python train.py --n_layer=9 --d_model=224 --n_head=7 --n_kv_head=7 --head_dim=64 --d_mlp=896 --vocab_size=2048 --activation="tanh_gelu" --norm="layernorm" --norm_place="pre" --norm_eps=1e-05 --positions="learned" --qk_norm=false --attn_scale=0.125 --bias="all" --tie_embeddings=true --parallel_block=false --init="uniform" --init_std_qkv=0.0274 --init_std_o=0.00457 --init_std_up=0.0274 --init_std_down=0.00323 --optimizer="adamw" --lr=0.00118 --beta1=0.9 --beta2=0.99 --weight_decay=0.068 --lr_head=0.0042 --grad_clip=1.0 --warmup_steps=453 --schedule="wsd" --decay_fraction=0.726 --decay_shape="linear" --final_lr_fraction=0.05 --batch_tokens=[8192, 16384] --seq_len=256 --doc_mask=true --train_tokens=260200000 --steps=22107 --dataset="wikipedia_en"
MLP neurons of a small language model. Each row is named by its layer, matrix (up: input weights) and neuron, and shows model dimensions 96-191. Each number is 128 + 24 x the weight over its row's rms, rounded and kept within 0 to 255. Numbers have three digits each.
A block is one neuron, or neurons of one layer that tend to fire together. Before each block is what it responds to, as a language model described it from the Wikipedia text at the highest values.

Responds to: Pa- word-start fragments. Mainly the piece "pa"/"Pa" opening a longer word (paying, pastor, palace, paint, Pacific), plus short function words such as an, or, up, under, so.
L2.up60:113129187100104167106130118135123122119099154052121139118134148167135147123130134178176172125134127100141071104131122129145147155143140152118136088132140161052107167102126147142108123114105127134144126171122131155139130120108178104107156144098121164144116113155110119121144102118157132125
L2.up115:118109120126135132086124140141109136152121133167102176177106118142141143163132162116106123102146116128085133155108099145135100185088136157114104114136089150109107127134093096142142122113160159089127146119096097170125144165113148096096123140118134145154162190101181104151121142084127142119
L2.up162:111107145124107146114137152140120169122123125140093134106101103113138125128107144164134165141147114091137098104087103172104136185135127151119146119155121141073113134115137181172161162129138156114120135159105132150170123105111138145168154115104134147108127120158109116149143111103144117139
L2.up176:123126112119096126122114132143053111124150131099126190146134147153162143119131099162125126138115142145130077120101116116098119169124136119120145067117110156048119146104145160165135130129133119126113104105158114140139142124140155062117175150142143141104167162116120101129159131102143154152
L2.up464:145133130109135158126118112150122106123118132048097170129134164170158114122108119182120141154096153104117119143103131131078130152100152135092158147118108176078107129119111131131128128130126155095126092094153137165127149112106125100106142171154147156138106143132145130142138121115139182149
L2.up517:121119132158099093116102140143080150167130155113136122128165075097131159085109111124108149125166142074108085137154117076141133159104124136096139087135122133129141139158124129129130138144147116084110115098185137142139106167132161139118122163130165156121152140087086142108141149154112125140
L2.up632:113148107136132140106103137136105113104141155159104196140116102097150152153169157164128129088131154113115137112113125113105081171097143129125155083160128184101111124110138121176132131119122146145116102122101135179131132142112199075110126115123106150130129140131149082135113131097169118119
L2.up827:130130138117125107130105138161090120148141142094072188137120099135147135116108146162104184119127155135125111116138086137119147170104112176105133077141120200085096143137139122172085149141106082086104092106127149181128137155104142138108160164141149167086132128132109083130131137133132170121

Responds to: Word-initial open syllables. Short opening word fragments that begin a longer word split into pieces, mostly pro-, so-, pa-, as in pro|duced, so|undtrack, Pa|kistan.
L3.up44:144112107149106155131121148101108124149137119154114128145125111125141141121150106136103090108158128121137108157071138153095114107118119127176135091110102079117153143087106101130130172102110161136148098141121124145167119150148130125133178136131117066109138170106122112142174137134173099112
L3.up92:127087109160144124131099164147117108133127123121112111135093102141165130130125139150079097129068125116111140162093112111094079117147094163164144096146084065144091102132144129139114177124133125116141072128141131115144115152150105083118133127120131151135087132139134127153079169093132190164
L3.up320:179154097104138145136123161137153108123157156076146152137111143132143115108104164145127102132135122160149127169080131171128092082118143118157147060103107157137121101099118047141102151059113115138091086101116128122131112117149176094086136168120171154145105136125149092147168134153154146141
L3.up452:143155136135119103110116129141067125120091119108121137144101128110132135085086129160106141094109146109149143150146125068143130127086133114127100123110095100136131157105128127153136127100148140131153138116142118137128089119155164078115124161142112173047108186098135109135140124078153110103
L3.up725:107142095133112150128105116126123134123071145127079158171133146156115163117137100160090122076118127116114152138113170100143119170092126108151100116092072113131131158104103106130082108093154130123135113097164137160131116122154159072123184125134152136145135135109118115128119141119120151102
L3.up794:135151085108086131108093188136101094128118115147145171168137114121155149114138121108116153138122112104135108136120130112125114151143120123161165067145110112165075101109148118149161172119178143111103149117127119113131144157128140056146138135122115133139121205075133107137088150101147148148
L3.up845:074103068125126129135127171135117150169165147148122129138115107132154161074103135148054104115132130123107103145107149137135146124110130163165107106115109088164145122129158115115100159116113141073105121104118155146102141121202142133087136137126135133127161148119092132124178107140180115168
L3.up846:125107094088132131128100142127099117126159137138087149150134155167131137096090118131108114126091145078118147116139130154061094175115161128160103094129125127123100136108121135162116145116152140109099092116104094119133117159145135040098148133132135182116105189146146128131101140098155190124

Responds to: Line-start list markers. Bullet or dash tokens opening a new line in infobox-style lists and tables, such as "- • Total:", "- Type:", "| | Candidate"; occasionally mid-word pieces like well-known.
L3.up119:138128137155136150113136141094102086140143079117133130155099098122100156132122112096126135142159123117138120164137115142146108106100139147164122113123127097112106146116108091111145156120092175127186119148122141118132116120133147075122135129131145164130118159157194079101104153102152131137
L3.up207:116128108156164148130117145132112131185136118145108119151107124107145153141072117149120190129120123130132144164092118160139111125118134103162120138171137140092097146118163099126146163064084093168098122127124138132140135127138119112090109134140128129126134118155144118158111112096130148110
L3.up363:130158165105132123115120126051108146182100098165099093122134147071108167117118108149139122143127123121123165090140157138145118129105148137121117103116078161090116078096133128128137131105132163133098114150087141163128100102108135123102187127142137130091137135165131140102160112142141122152
L3.up565:157110126125120189131110102119141122151111148117151131107113141102177136121107117114138146141087141140142134120099073110117109112105128125148114118137155153113138089174149110122142137121107142180171170171136136147125105103138138068099124150144141153116112129126154134136138138071146124093
L3.up567:124117134101121165110116122115105133148146159132137142174127115133106182136134091142134141100127113107114113100169106134127122141110137167116162129139095105092107106122124141116133131099156141171159158180138107139136170101118120102115129146122143147145180159171150125086083155122144112111
L3.up605:103141083128111116115116136105149152154152143121121125151124101104136133101154137130119151120139117115115081111114122123093135125128114163108147084123125080120122095118118107133139207063150156127156078150099123191098150159106151093156096115123116125129186177088137132136114115125133134125
L3.up691:103119103072138120140083175078180087160113097127132123126173114103143132110119134157079158142151131130136106150138100122105158111117099150135175124178101118130087077099114090116125138116134156098104058144125132144086129127164167133132092134123138151159134152097125132093116128121117185091
L3.up745:145149103109109134127105125143166164165143148119146128122090082167103162102145116143091158103106157109132115166145079125116125108115127110129146102144106109132114106087101085128108203101118131134117118149099150164109135108108131078142095145128106200123152153145178130147087131121136145106

Responds to: Measures, directions, and adverbs. Unit words after numbers (years, mi, long, people), compass directions in route descriptions (north, westbound), and adverbs like just, only, also.
L4.up222:130134124108136155116142137145052178110093100114117143135172137142113156161103142125108123118155136111139098080154116155135136129122118115091147101159121138093079137078096155154071132151125081104115138114144145130166139125140149150114119118147137141144104129190142122160173109135173120151

Responds to: Infobox bullet subfields. Mainly the • bullet opening infobox subfields (Total, Land, Density, Type), plus table pipes/separators and predictable completions like Not-able, high-way, as well.
L4.up475:094143173163113118116115179141163120137117141122135158124135152124143166133124130168098131110119123109130076177146129160141113119129137141129124127153098131104099126095095113170103156111093137125115089127117102154120109124106202130130107154144113099133164160125138142080122140144133199109

Responds to: P-syllable word fragments. Short word-piece fragments, mostly p-initial syllables like pa, po, p, that begin or continue a word: painted, Poker, top, Hapoel; also mu, ge as in Samuel, Angeles.
L4.up768:150135103138156107132120110136130106112105165125119165157078130129161121117117145173129172102147118153148120161101137116114163133107133137104159117110100092094100079096177104151155133107083143109102112114149145168127120124156205138119163150122094140113162141120167083118122105127104123119

Responds to: Adverb ending "-ly". The "ly"/"ally" piece ending words, mostly adverbs (formally, previously, reportedly, Early in headings), also in Olympics; plus adverbs like also, later, been.
L3.up80:154136120161046099127122107126103124108116127147134158156137134088110130155105151112088133137120123137064128124107101083098089115092117116143194093096079140143108090129155139160128161130143122104150113104163126126156081116129117136158138138139115151128122165148156155138138144087131106142
L3.up307:127119129113114110126134157098112080133101092130148162143147147164110184145102120120131103121135141129116099143155134149111163113167127144117154129112121171134120111136103136133134162136138122111189102143141098095164139103175114142193118159121097121114124167085156114110125131114177167090
L3.up346:137144115112131136120134136121090116127081102157144097139142144082157153114112155116142130095107116120119113128125126098078113131153101155154135130105136135108109146152153162133135184147146110130217130150115099100116107092168134145162109156114122117112097142116122153118103148111143112150
L3.up431:133128118134129146081118144136113129104125131126141130179088093141096139126141136101129121075160106070133128128136102175105116140105121136112151113150126111148106111152114166161116124113123123109122120123139110151113156137105111137125120123100152113138165156163172129113101137121132153133
L3.up463:136192112121129097108150172118120117096106145106125107161104093174103150150147137122087120124109131108154128141112095130158133110142108136139165130148100146159112147108126103150092155113120122114122133134143140100117143136154090121170131130123161125120104154126164106094107127119179141094
L3.up503:128156085148144114112142145124092108164110094110107154157127135152090164134086139102126127093142119103121098116170103159126132093148095154136146132121109145114095113117161143128131165133138107133145124152186141111123141111189104145167158139123141091131117144146154076093140128087149125141
L3.up508:146177099126124184122140123138140112112052127123111134152081108141126114158159118149098094068128132128111131106094118153133076108136139119131156118157083144132118105100165128145114123132130181138143096126133142133167115123160132140148171120113110126114124143130161043123166123115172116118
L3.up679:079141086129117143127110157130128160120121086129130106139081179143104125150169150162141126111137132113089117127116095147085141118113093163128134164124148138101161107181134116138132163141115142088187157150074139153148127118126137090156139178124156122151143120155124103104154110191154144089

Responds to: Punctuation and symbol separators. Punctuation and symbols that introduce a following value or clause: currency signs before amounts ($26,250, £35,000), bullets before "Total:", semicolons, colons, en dashes, equals signs.
L2.up26:134146102152123136123127118157100165130136150057114142133122117116092153120109129108169152125108134139121125146124135157133113117116149134144143108127134152074138109161164133125098135116102083093146139107170140117149127104160111112106117164133159147116094144144130137125135148143121086074
L2.up61:138147113111107130141099129113061164125155097064112145159173152140138143149140109166148108101140135106081074111123128143119153107116142169149122129123127132077147141130168152105134163131129118125170156123135109136108149086163171078119131155118127169102123134179143116122137123117130108180
L2.up320:149112115126133134142109112122134112140164115089106120127134059073135154127123119104111114087121114095057084167128129167117085115113175174177126124121149122132114151163197096081118125124133122132165121118125130144149143062134116156120107160145121122120148129104136141114137136143124115128
L2.up441:110113097137091122128125113138081141159118106107126141132155088114119147130115113124142103130113139161082137147112165158124140186079113140131117138116142167117137112169132138114117116134100118086162112130148143136163138075126107108111156141142130105145121142099123158118172157155125113108
L2.up468:112151123148125107126121132132081153143170144137102094123130074102094131150123114133141144101117141137084109138090159136158084126127139160132134085142141120113105149116168132127090136129063143114117131157164128174147103104142129104099139139120142148110111110115123129103153119166095080133
L2.up472:159147109136130161115151116134117103177141122145120110119128058094148180130160100103125148142185125120082123144097148142113087110099163141152168087081133120146151132146146115114157134126115149122161152206095138132142089098136147139126205136112144101101150114130158148093189083158106102135
L2.up694:135124110120113136108101126102158111144130116133140116152139115106116178120151134110089144112113128077093105117148120130117110160125153138137174090108124118108113090112123110115117174109142148110105145182085105171145134138099198092139117122109125175124155207114166130144106153113122149114
L2.up877:087150118119094158124139116140116172164156119099112142130154100111148143133138131160156105103124149117105105121094147165141145121112154118127151142143149148116139159115181132136118113107094119130117146153127154150138112092101155083095158126131112169110187123135139107130181105090170084154

Responds to: Degree and manner adverbs. Adverb tokens that modify an adjective or verb, chiefly very and the -ly/-ally suffix ending a word (very successful, generally positive, actually minted), plus "not", "more", "most".
L2.up51:144104121116107142108124125137088114121092151098148101134138115153068152166173149189128134122105118085123113124101116108114127133152089167119180145108090146096145100102132144133127177125118097093175121158126133118121123124106120136188125133130152117154119156166123124110163132141163125108
L2.up73:092144154098128158107102150131126160135130103184119110148106082116129112166130129148110142059120133095117138089128072120075118118120152115162148136094108107125123092134148121145128141134060115125132171144126122166124108145107095130132137163129116132134143115172144125145135122150111136131
L2.up160:157102174154145110133156154136069142117162127111130115110122109104130155141140089132132113132127130114116129153097068122128117083099113141114116145142118102113147109143118148131169149142107176134161084115149161105109107168136102123136140143129157200123117115145156131136154116099166186120
L2.up177:148107135124146131122118182127104105144096135106139153144159113097125189112146153134138139095122120095140120113099092154100106119133151164090132101130141139112130130140165165166125179135061133113098133154146148138156117110139136129116120122134138117118132120147108093143162109140166109161
L2.up424:137134109140141155121124180132048127126102105106134159155089100118140158129161115106132142098104131129112136134130109127082144103094111155179118125099106118109100106173135115114097195128087140106193103179122129130139143155158123084148120161113139113153126141156166100117106156118149115121
L2.up683:148112157084140133113129164112096125143087088112124172140128164120102160187143120151144142097105131099130153107138117115093143142133136152098163160097103157069097119172142187091114169136078137086171145134129086126143156132139125140160113191111157148149111139162156128138169116123182091118
L2.up840:131130167118118121135116108142125118115118082131082158136146162099107147115119156141115144126132137117067114100103089116125115131096142150086151138156110128118099120122175142122141112134118142103106132110135134120163109125121142187129136134109126162129130118112148155152172137108136151137
L2.up847:119159175132145138132107141163093146118118149060151146108111115147138143109097106161138132127152110145111095137091131119125083109109117110106169083111127126124135100112142186144129098138078125116097167108172151106120113144117160148108156155110121163102123122143110124136213143104146154113